From a checkpoint of a small transformer trained on Wikipedia: normalized queries and keys.
MLP neurons of a small language model. Each row is named by its layer, matrix (down: output weights) and neuron, and shows model dimensions 245-340. Each number is 128 + 24 x the weight over its row's rms, rounded and kept within 0 to 255. Numbers have three digits each. A neuron's up and down rows have the sign that makes its largest values positive.
A block is one neuron, or neurons of one layer that tend to fire together. After each block is what it responds to, as a language model described it from the Wikipedia text at the highest values.

L8.down47:115124129130135123113127141146132134123125149134132115106123138134132133134136122092133132109149117157143113121114121122111132145128116123139133114135124103121120119136140136121134145092122140125125127121128146116110135118119108139105130141124113127148161117126159120128133137119141126114
L8.down1083:098147156134128098173131125111152167127122130139157104115115137153116139131141123097126143111144137137129115140097149134101138135163129143119110118091137118111131136121165120156121140115143131107135157135096176126122142100138130132099130098147115136171143127123147108154109124090139116148
L8.down1503:099138144124148119131160134103132161163125107149133108124124131143134161111090121092105123106164105147144122135110131117100160112127110122115153146097157098117100126166118126144116129134142128144120172122149160107118119097130137129131148132140116136164146113117111102153150101098133111112
L8.down1508:093148103120150112141161141148080147109159128156129123144144115131106139129118081181149151134143128108122096179170134139170150120126145132165130107145101109120096145104136159143126161110125139123180101123071120107112125097093109175121145156081143123078130126109162168146107095146108113095
L8.down1594:152085153079159135150143144093133145110108154094080158143113102080139098102145134181109154121108142165125164127141099150098105119136141089112111137158141120132112144154119111084113149139152116129135093127173119143147161122107142110107136086151079168120114144089167152169134130091111149090
L8.down1698:132127119132124110151135107123096124134109125118119164131129147123180086098094161139126130113157168144128132149134140126141151108127131138183122176131142172141106129133143092119108150160086108141120149133133153142137137115150154130126128120157137109180094133135141137122167128088143143139
L8.down1864:126128123121105113128149112105133180136114068134126096124129127141146122113107115098139167146115136144136126166131158133140170116132145102106136135126123138130119120165117141172123118166121127116105123119137165149111169105118148160119123173140124145212148098114091101181153086088174102119
L8.down2320:104115145108139133122147146126131134165143124163104089113093128138126125124103119086164170111174112150147139121118158101127161115110144128118115145128131086104111158147112135127114139132133104126123100107124164097160104126148119168136137095140136126188138150094143140137137088082136112153
Description: Paragraph-ending tokens, a period, pipe or bare line break before a blank line, just ahead of a new section heading, paragraph or table; also semicolons between list items.

L13.down419:109133081118143137150123148140152115138113115115096112124147125146119068127094131136147086106141141119148123107150110121124137116122080146085108161137179142158148120127090135092106145114084117107189139119188139135089136112163043130131114167099121130119107150139148099188097120088124121162
L13.down2543:111124125141144126114079134144146152131087148095102123128151095138105150140144105138146103114149133116173132110165135132090129167151146103127128083157177122123155139115120138125106104116122117135155128093132111129125098122126154127120092115125076135123102094128131162138116117160114099106
Description: The closing pipe and line break ending a wiki table's header row (Year | Title | Notes |), just before the |---| separator; weaker on mid-word pieces of names.

L8.down995:126149146117123099158135178083154124082130122202141131118141167178115146131086087110134114109137168132152153168137155120127147127122116132132115128113072107080107087145087127162139105096121161181131150116060108106145153161151112148126154114134135120139131156122145099090141108112144158107
L8.down1214:109122137130119123145132098199115130114126158148144132065139121123166139138129152137125091124166136157191135143139140147128119090104112080125131147144122147113085140149124128125173131142142090120098133078101124132123126146107137105099131161139106121135144143121155133104143144101128159122
L8.down1258:152158117124131172122118119103098145121128143135137126097138086138129157099146184086120098101116115119105148142149125128092133143113153136159135108122099165134167190164162135128120135114111116118140077110099127130103122216125076139133121111133087144127142162160155145161114129151104163115
L8.down1301:162112117131132135120096149109157156106115144104124104164140122138126136100084130124098157159140125092120115130148068146092131099141074128131162151121132166120094138123125135126127135160131084086109080125119159130131168099140123235095084139168132137166161116195127131095199130120139145148
L8.down1970:176116130138109160104119160144086131153133133125158152087148110158157125161103161125162096130122123128097104129164144114100127086124138136123177128128148141151091144097128125120197139092133109087111103140115099122106135183195126127124133141092096170103126108126113149157130132106124140155
L8.down2064:115144188096129138162154169093154140141167145098174113150102132159103173160137123142119133126140130135110149137103099103178151131130125145122120099146122160126130171096116111162102118113148135139112132118171126107100135126120143063092120130157158134130120142109177153140094096138119104144
L8.down2457:138121146098129108166076136114117140153137134148143172147146106100157160146116137110092136125129182140136089158143145127124132129126143094116120167139147147107163148168129181097111162149156087111131102171155113094188097074135119106130129133130109104130093067128135114112169092097155121132
L8.down2520:089175138122138136097088142172093123144119124095152121105158134102142154143165130070131132095115148089123095122077170132117119142098076139141120114163136119099128143128115135091128145137107085124140129075080152121135116168129128105168127164172142109128092126164129141142151134132150136085
Description: Non-initial pieces inside longer or rare words and names, e.g. for-el-imb, fin-anc-ially, Ind-ones-ia, plus CJK name bytes and "00" after commas in numbers.